Weights of a small GPT-style language model, trained from scratch on English Wikipedia.
Architecture: RMSNorm before each block, untied embeddings.
Training: a variant of Adam for these matrices, 493M tokens, 7853 steps.
MLP neurons of a small language model. Each row is named by its layer, matrix (up: input weights) and neuron, and shows model dimensions 80-207. Each number is 50 + 15 x the weight over its row's rms, rounded and kept within 0 to 99.
After each neuron's rows, "fires after" lists the tokens most often just before its 100 highest values on Wikipedia text that the model never trained on.

L11.up753:57 41 57 68 57 49 45 65 69 35 54 49 43 33 52 59 42 42 87 53 54 41 26 42 56 44 66 57 46 56 48 39 51 70 35 34 46 63 68 23 42 20 41 57 49 60 53 53 73 50 52 50 49 56 48 45 51 54 61 60 48 44 59 67 35 57 37 71 31 48 23 46 53 33 56 30 53 34 62 58 54 26 55 58 70 53 36 46 57 38 70 21 65 59 61 61 40 54 51 14 51 34 78 42 47 45 47 61 38 36 44 42 80 47 69 61 24 31 58 59 61 43 32 37 60 58 37 43
fires after: " Pa", "-", ".", " p", "po", " ca"

L3.up360:56 53 47 72 48 68 53 39 41 56 74 44 31 45 55 57 37 51 70 75 55 57 72 67 36 48 69 51 48 56 54 39 66 85 72 51 51 67 66 46 88 76 52 44 64 39 52 76 57 57 46 36 78 68 66 72 54 40 61 29 70 34 89 67 48 42 51 38 17 61 77 53 51 51 86 51 63 39 46 31 53 52 61 57 50 52 44 57 53 57 58 57 47 39 50 45 51 80 57 54 36 12 35 21 80 72 84 53 41 32 29 47 25 43 53 64 47 42 59 27 47 63 61 53 54 37 31 49
fires after: " ", "ri", ",", " (", "s"

L11.up894:62 55 60 66 45 32 65 52 76 42 61 29 57 49 57 70 35 44 75 53 36 43 56 55 56 39 36 54 40 60 61 57 70 60 46 27 29 80 42 46 32 36 41 55 54 71 25 18 41 83 40 48 25 31 62 29 45 34 56 51 57 58 31 43 68 64 48 49 19 43 39 54 32 50 32 25 40 71 53 50 54 59 40 43 76 58 48 56 66 29 63 37 68 64 34 38 51 42 45 40 68 50 78 45 67 20 44 38 39 60 49 57 84 30 55 78 31 34 92 72 40 71 18 66 15 32 56 50
fires after: "-", " Al", " ", ".", " Ra"

L3.up144:51 44 49 39 48 53 60 49 50 40 32 57 60 50 46 37 80 54 47 29 37 59 33 71 35 45 34 47 72 51 67 38 37 50 56 50 55 55 08 59 45 81 58 77 52 45 42 52 55 28 60 66 39 53 42 24 74 62 57 54 61 29 65 45 53 57 53 46 50 29 57 65 38 30 44 54 59 61 78 24 37 40 42 60 44 41 43 49 49 57 62 38 40 61 42 98 63 64 44 54 39 55 99 67 44 57 64 40 60 57 49 70 53 47 69 44 60 79 53 45 51 57 62 40 62 57 38 47
fires after: " U", "\n", " ", "s", "A", " O"

L11.up644:41 68 27 71 53 46 56 45 70 54 54 38 59 56 50 61 31 53 46 65 45 64 68 55 44 12 52 50 57 61 54 69 57 64 48 17 41 57 47 56 62 71 82 43 36 22 20 40 34 62 49 54 32 25 47 29 41 50 37 33 72 39 31 69 40 59 53 54 27 67 47 52 52 62 39 51 69 60 29 17 55 68 45 60 40 56 50 60 53 49 26 57 42 56 60 46 42 47 38 55 59 54 54 56 35 44 55 46 35 66 44 53 67 62 82 45 54 56 65 50 41 56 56 65 24 41 39 45
fires after: " ", "-", "re", "co", "C"

L3.up1120:43 46 57 47 67 90 38 48 72 54 31 77 25 40 46 53 61 54 11 75 56 67 47 33 34 62 31 55 84 59 49 50 52 65 28 84 58 38 45 44 48 62 45 41 52 43 76 47 50 40 45 30 59 66 43 69 67 59 44 36 72 40 53 06 38 54 35 74 56 47 44 42 76 39 69 56 61 38 40 36 43 20 52 42 27 54 66 51 60 66 56 55 47 53 66 82 48 67 57 50 51 43 33 55 53 48 72 41 42 61 42 71 67 56 85 32 31 81 53 43 36 50 66 57 60 46 36 49
fires after: "\n", " p", " ", " T"

L8.up966:44 50 58 34 42 42 66 62 32 53 48 62 57 56 52 79 23 30 25 41 60 60 55 68 53 66 50 45 31 30 60 35 54 66 55 49 35 42 49 73 67 35 45 55 77 51 33 40 36 46 37 59 32 52 57 48 72 50 58 69 44 55 51 31 31 53 57 34 34 18 87 50 52 50 43 46 61 20 29 83 45 38 64 91 67 47 62 57 62 46 84 49 45 54 68 63 44 42 62 42 34 50 91 56 52 51 22 39 35 39 61 25 74 24 62 54 47 75 58 28 45 49 36 76 51 22 45 51
fires after: " ", " C", "oc", " |", " gr", " States"

L6.up929:40 57 38 72 60 52 69 19 37 62 59 12 48 49 67 79 80 55 36 59 55 70 47 51 57 36 29 42 34 65 78 23 46 20 29 55 50 62 68 30 42 31 57 79 46 52 37 56 60 68 49 35 40 26 38 42 68 50 56 30 29 36 46 46 39 63 54 32 43 35 66 52 41 39 55 41 38 85 74 59 40 43 64 61 69 42 38 56 38 51 12 72 38 30 52 27 47 56 37 50 34 54 53 73 55 28 46 50 49 44 55 64 04 77 50 42 53 38 66 70 44 48 38 30 25 44 57 53
fires after: " C", " c", "en", "-", "S"

L11.up1027:53 41 83 42 48 25 66 31 54 58 54 31 60 56 51 42 33 49 47 78 60 53 50 55 51 58 61 43 45 73 43 58 51 53 36 59 42 51 54 28 75 49 46 59 71 44 45 66 57 48 44 16 55 44 45 49 71 51 51 33 46 59 50 51 52 47 51 63 43 56 66 56 31 53 77 24 27 62 62 80 39 38 60 27 60 42 58 56 34 46 46 70 54 42 44 28 41 49 61 44 62 40 49 58 56 53 42 49 68 50 49 59 63 47 61 22 33 48 42 64 51 34 38 38 53 57 47 44
fires after: "ic", "d", "t", "c", "tern", "p"

L6.up468:34 43 25 66 56 60 32 60 49 49 45 83 63 42 52 28 34 64 44 28 44 29 44 53 27 65 53 42 43 32 76 53 59 29 42 55 62 90 34 30 39 20 45 86 83 79 25 53 31 45 36 56 72 43 58 30 87 45 68 61 37 31 68 71 36 48 74 28 37 57 34 57 63 51 46 64 68 53 56 48 48 35 56 69 64 49 32 54 39 77 35 23 46 37 56 52 51 44 64 55 28 47 40 64 35 58 29 49 57 52 32 56 41 52 58 62 58 58 41 58 64 45 41 05 41 41 79 54
fires after: "ic", "lan", " V", "aff", "co", " E"

L6.up838:53 68 64 65 51 37 70 31 90 51 55 33 56 20 61 46 50 17 86 60 47 57 45 81 46 65 86 53 59 79 40 40 34 55 31 33 39 45 77 40 74 70 63 38 66 32 29 66 43 46 27 51 42 29 60 43 37 42 59 62 42 66 59 41 47 53 55 72 46 53 53 49 62 52 59 31 70 52 63 42 56 25 51 64 64 58 64 48 67 35 71 63 30 51 80 44 42 44 52 28 34 56 56 29 49 77 63 71 46 43 38 57 60 69 38 51 39 56 57 35 64 45 62 50 39 49 52 50
fires after: " ", " of", "el", "|", ",", " |"

L11.up216:35 25 53 44 30 38 69 51 63 41 41 43 61 51 51 67 40 31 21 48 49 66 51 33 70 00 64 47 32 63 40 56 39 73 50 52 27 57 29 48 59 48 45 61 47 49 58 46 63 53 35 49 39 30 55 61 33 35 54 47 62 48 48 52 64 55 24 56 40 43 44 60 82 59 55 19 70 56 43 45 24 35 31 55 57 32 52 47 25 47 60 29 58 43 47 58 51 39 44 43 42 47 47 17 72 47 37 41 36 60 44 59 85 58 61 39 30 52 81 72 42 60 58 65 53 56 28 55
fires after: ".", "-", " Sa"

L6.up1076:68 15 45 56 23 78 70 63 49 56 40 39 34 79 53 41 37 42 34 63 44 32 49 67 51 26 40 57 30 60 54 26 59 34 40 50 42 54 55 15 56 63 51 26 42 72 47 31 48 48 20 50 44 46 46 75 38 37 51 31 36 27 56 72 49 58 39 50 75 43 49 54 74 46 62 47 46 73 70 64 36 77 49 33 86 45 63 60 52 58 32 62 50 52 37 68 67 62 63 50 56 67 55 62 48 53 54 54 50 66 43 45 46 50 80 52 60 52 60 49 59 55 44 03 74 83 50 47
fires after: "-", "S", " A", " (", "A"

L6.up37:52 35 69 64 55 23 74 56 67 49 52 45 50 72 50 44 31 33 28 64 53 35 39 45 55 66 43 52 32 43 44 55 56 52 55 36 29 52 66 19 72 52 67 38 64 28 56 39 53 32 73 56 24 60 45 56 50 70 56 44 39 48 71 21 50 49 39 49 44 44 39 49 26 67 83 47 45 73 43 46 55 52 41 27 71 40 54 60 59 50 58 45 35 71 58 43 50 53 49 36 92 59 61 58 60 48 58 46 65 54 53 31 66 80 35 56 35 68 64 47 55 59 40 63 63 30 57 48
fires after: " West", " G", " East", "S", " F", "em"

L6.up1145:40 46 47 28 44 70 44 81 30 33 35 57 40 63 52 26 63 62 30 51 59 24 38 61 29 85 31 54 49 56 71 52 43 53 46 68 72 60 41 49 38 32 44 34 52 57 72 56 36 44 48 44 67 33 47 77 85 28 55 71 50 63 49 61 49 58 41 20 78 40 61 69 50 38 59 44 56 79 51 27 42 58 49 46 47 82 40 59 49 46 51 51 36 62 79 74 46 50 52 44 62 44 65 55 78 68 55 48 54 46 45 54 56 58 55 46 29 40 40 69 60 29 49 35 16 47 64 63
fires after: " O", "u", " U", " V", " E"

L7.up893:52 44 27 46 91 28 47 53 48 69 52 39 47 57 64 99 57 59 64 36 37 55 71 66 45 52 41 53 72 60 31 59 61 56 70 34 24 70 41 51 48 53 53 92 55 74 52 50 55 52 53 57 12 70 37 31 37 74 50 68 60 28 48 60 36 73 47 45 75 74 53 50 64 44 25 47 43 41 41 58 46 40 39 83 39 54 71 49 61 66 59 66 68 47 69 73 49 40 37 65 47 54 51 60 43 62 56 38 61 55 61 63 40 30 69 62 30 79 53 47 46 44 58 70 52 51 64 47
fires after: " C", " part", " P", "C", " J", "it"

L11.up1271:49 59 64 51 73 58 60 57 60 31 43 37 54 51 49 40 45 19 63 66 41 53 31 39 45 59 57 47 17 52 56 38 32 46 40 26 43 69 57 48 64 38 27 32 55 56 59 71 55 57 34 15 80 18 48 17 80 42 54 57 41 49 34 84 71 42 48 51 56 46 55 57 57 48 57 25 28 38 63 54 45 58 59 41 68 32 54 44 19 42 57 32 47 49 55 31 61 26 60 22 76 17 59 60 49 42 60 59 52 45 55 50 42 29 49 36 20 71 54 51 49 57 45 58 44 65 28 57
fires after: " C", "p", "-", " Mc", "c", " c"

L6.up589:76 24 43 75 58 53 40 73 41 26 24 58 41 77 52 35 45 71 83 39 44 75 33 43 52 70 27 36 53 38 53 25 63 31 48 68 72 35 46 43 47 64 45 38 49 50 48 36 48 36 56 41 57 43 13 51 47 42 33 43 55 48 54 57 60 75 42 78 44 64 44 68 07 61 51 58 61 55 33 51 50 62 28 47 39 52 53 50 20 61 34 48 21 47 38 36 54 46 31 55 57 25 61 65 61 41 65 41 48 44 64 55 26 88 60 70 59 49 28 41 59 39 44 65 61 51 62 52
fires after: "-", "–", " Mc", "G", ";", " ("

L6.up1232:50 35 46 59 66 76 32 33 34 32 56 62 40 49 55 52 54 49 54 59 53 79 74 45 33 63 63 45 72 38 51 15 45 52 39 75 51 44 47 63 76 38 41 54 34 61 79 51 45 41 47 56 48 58 43 33 62 57 57 47 24 56 52 58 65 51 62 46 29 27 25 49 08 53 59 46 54 43 50 33 80 58 48 45 49 52 28 52 44 46 23 37 58 35 73 70 61 48 34 57 39 32 50 63 54 48 35 60 45 59 46 39 30 68 51 58 54 57 64 44 28 43 32 30 60 54 71 48
fires after: " |", ";", "|", "–", " Ar"

L11.up489:32 57 59 57 48 54 54 69 55 54 68 45 51 49 64 46 39 53 33 52 47 61 42 77 63 51 45 54 31 44 37 40 26 52 60 43 37 42 39 45 81 64 71 51 53 36 47 64 53 74 47 55 43 55 37 48 66 65 51 73 47 32 51 41 48 53 47 71 62 46 44 52 48 54 71 42 38 50 42 58 42 35 62 34 44 59 53 39 49 57 32 78 47 62 82 24 43 47 47 28 78 59 55 34 49 51 31 52 47 33 51 70 61 79 71 61 67 47 64 20 37 50 47 52 18 40 57 47
fires after: "\n", " ", " |", "p"

L6.up328:47 45 32 63 24 73 58 58 42 54 09 42 37 55 43 49 49 51 33 43 63 63 41 45 58 83 72 50 36 34 52 44 43 45 24 40 50 65 28 24 37 16 44 49 49 46 51 41 46 78 47 40 54 52 38 65 43 44 25 68 71 22 84 54 31 73 35 41 64 49 41 62 27 46 26 62 47 64 93 88 50 65 68 66 50 49 55 70 51 49 58 66 38 60 35 30 39 30 42 64 54 65 52 88 49 57 50 44 49 64 41 41 58 39 58 46 72 35 51 80 43 30 26 26 47 42 49 57
fires after: " (", " C", "-", " E", " O"

L7.up18:62 81 34 50 65 60 55 53 28 51 54 72 62 55 58 72 42 73 61 43 43 42 49 47 48 24 36 53 46 50 54 79 49 53 21 38 54 17 26 79 49 17 34 76 69 25 28 33 65 54 35 73 47 41 24 42 42 27 57 53 72 47 53 60 60 45 35 52 56 59 59 63 48 56 42 57 42 39 29 69 45 39 43 74 59 35 57 61 59 31 41 39 39 65 33 86 50 38 55 53 36 58 53 73 58 37 65 53 39 46 57 41 86 48 58 48 42 86 53 28 34 52 75 68 60 57 59 50
fires after: "ar", " M", " part", "un", " C", " "